Part of a small language model's weights.
Architecture: rotary positions, biases, untied embeddings, attention and MLP in parallel.
MLP neurons of a small language model. Each row is named by its layer, matrix (up: input weights) and neuron, and shows model dimensions 208-303. Each number is 500 + 40 x the weight over its row's rms, rounded and kept within 0 to 999. Numbers have three digits each.
Before each neuron's rows, "fires on" lists the tokens most often at its 100 highest values on Wikipedia text that the model never trained on; "fires after" lists the tokens most often just before its 100 highest values on Wikipedia text that the model never trained on.

fires on: " ", "2", " following"
fires after: " the", " ", " The", "–", "The", "-"
L7.up1804:515438542469489430522474525526459517491447470504554546527496503420564505526518505546435471453544501520449650546533550504467525515492541514515457535405493441485492492484474505416398503514576420580502499480625514485487403464415447524460512600506518537550488600484449507552453489489546508525

fires on: "9", "1", "2", " creation"
fires after: "1", " the", "\n", "=="
L7.up700:471502553465476530468502509597504493427526480540489476449552567475528473435460463569491409501473491560473562456524433595452468469442530554505534483512488487524495500416491509556455518570533497496538530536468570486478565512517490475520495544478507473413502542439496536435442445484502528469

fires on: "8", "0", "5", "4", "6", "1"
fires after: "1", "2", "3", " a", "4"
L7.up596:544547491545608510487600480555508511489460413454477468541485444573509528542487459538507516484521509485465539475492477478539528435509587492447457464521461551512475506514475525526517483471431504534553489506477539538527546570536534481462583496506518504427587555477519504477533417482439438492

fires on: "2", "1", "3", "9", " |", " "
fires after: " ", " −", " +", ".", " —;", " —"
L7.up800:494534474480545487513541497556517539436498541531492559537497514465504553483503462503459506499494501460467516516524557491575467429460502521340480505582483520533522512495488536519539446516505490531558526505463511536494528467515469365502563525481434526524513533472492519488497512569502591500

fires on: "1", "2", "|---|---|---|---|", " '", " {", "----"
fires after: "\n", " (", " \"", "-", " the"
L3.up377:474555536460535487509457527487514477430493492499498426487490530534553447437481563481492438468478476488533550490459500441442503464552489481498505574514532517471549439495505504499456461510501442633485523434472514408443455450436519521482506432446544507502485538473446512442462551508523515466

fires on: "1", " as", "2", " family", " †"
fires after: "1", " such", " well", " his"
L7.up1360:510524497389461444531503504539478437490526471511591511469521523506501498427521465509495511486463456471509479522508534534483542457523476570508484526516479488509457444426452471541444496549564560518542510512528461463487524471482473507487478526505495537416440408537491454484489562552510436494

fires on: "2", "8", " Spain"
fires after: " ", "\n", "|"
L7.up247:516458506482552438446545533519481547539518449506507477475440489471485485544544489582502403417443505451531558483461580493451508544508574537526479487492521476477484456410496463505478441513477517476576443465569542537448485460429528506498498495559527508549473532479494486543572550538504478476

fires on: " ", " Formats", "s"
fires after: " |", ";", "(", "|", " "
L3.up2043:458484479536492521518494408514552508476461439460508448503519530514475446530490539455502508450476526510488511541525467445444404498571549464492528495489488480482544498475496526472482492523533514548502465398422514469495472484429537567470436510490511524534480480447455542471520427494463529499

fires on: "|", " ", " |", " against"
fires after: " |", "\n", " "
L7.up425:481568482563473535511496501515520506468508529502569490577524507550492543565555410528496456514494492534479579452563511583563417417465489553499452447521564500524469550467512448521546481533508465539503547459468497500457546493503517419525497518480473488529480484524473507512544486535513547475

fires on: "S", "B", " L", " G", "G"
fires after: "\n", " (", "-", ".", " |"
L3.up1491:557491545474539495518447496521561468502448436478498527483450536481536445521522578575448466467498448455501543547518487527506563528522547563481536485415515440471467510494525460461460537442513513546494445524594510505439391508522500483431542516474495466499505551426584455544497512529432490499

fires on: "\n", " L", " Loss", " advance", " MAR", " W"
fires after: " |", "'", ";", "|---|---|---|---|---|---|", " not", "|"
L7.up1805:487518583526566537573532513459459507503539472497520432492520450473475501465476523514472514479510586478502548558417589408508515484496486514387447454498521483481498515510489479504448489494531504558434575445532473490491472502449470434507450538476502539516481525522469456461518464530549489485

fires on: " ", " |", " with"
fires after: " |", ";", "0"
L7.up1884:451508522503557469517557438494492471421430466455507516505482508434495496450504570534489520525519489452505557563468438538513474544566474498476501512490391591482531531401511552507500562517486457504497493461527560497477490535548509482411517466537472492476515498510511462556508473483478475509

fires on: "0", "9", "8", "1", "y"
fires after: "0", "9"
L7.up1527:518535503380497484494561548474469488455464515495537510528492448522477471494505490497514467485436504462500440541550458502419464523513409483449516502490469510535500595451505481504490554509496482496510566439466575491484512482476487451549581524515462460480474559488535448509500511533499467477

fires on: "0", "\""
fires after: "1", "2", "\n"
L3.up246:535535564529437500481550594483543538470532492467491468523515484482530529512510505474483481466498489506561495545526476437482531533498486433466470592496477473441543505474469532452473460469483445507531510450491492406484454450435499472512454531473470493589499496464421484481494554432523438475

fires on: "2", "5", "0", "3"
fires after: " ", "2", "0", "3"
L7.up499:527491549491528443437496480474477421474527471510523538548506446523513466522441444555474488448470512503450463490521511487466501510470454482496524480517573427488532469501494497510505529512482477516532506526540426467524529472485531552474493603476551550466419458481514529499548499502573532521

fires on: "0", "8", "7", "9"
fires after: "0", "9", "1"
L7.up731:561495551526510552558471499544469456504446477508501448519470585545455514502401496544553536508508512516528494510521492495524511499463451529543557505482589564505480469463504512487474503482456484524535491541501510508506489506492442597445514577561420415484506481487549459482477615526456456481

fires on: "9", "7", "2", "."
fires after: "9", " the", "8", "0", "6", "1"
L7.up265:532541491441487490465500489474493413495439551430548505567412527504458515470493464501533505516484504558465498521573521578454575480457443524457490543450533537510460474460440487425462456467512437515522525514529542508533486501476539537449483485501491405489625491464527531511464605541513506474

fires on: "7", "6", "5", "8"
fires after: ".", "7", "2", "9"
L7.up717:498558543509410505515521498466500482513528456469533511495495473578460514503493389503442533461503579482506510477545589499534508472487441486565505551520502521541440502475520557503468557478466512521482436564533561452559540511427463582471431499546552472516483527471467450532485596524443495527

fires on: "L", " I", "I", "K", "E", "J"
fires after: "\n", " (", " \"", " the"
L7.up1586:544511473474471509431513472496519472471378513450497478511468531467499520463531532521525494494557500464473551518469479534531548504479434497446457413474487581436526516515517485516445495488469495541535521528492546514479455504448461522530536523520558432495489589440516505534484533526488522442

fires on: "1"
fires after: "9", "6", "8", "7", "4", "5"
L3.up1808:488569591437534483561559466586496497522405465496470472519480533496480557487534446493477467553536439533570406466591508467504571461533485485513435486477515469548529552503500483459464536512447571470451500447507473459522510534511483470555520491560468496567552494483549442488451518469500472526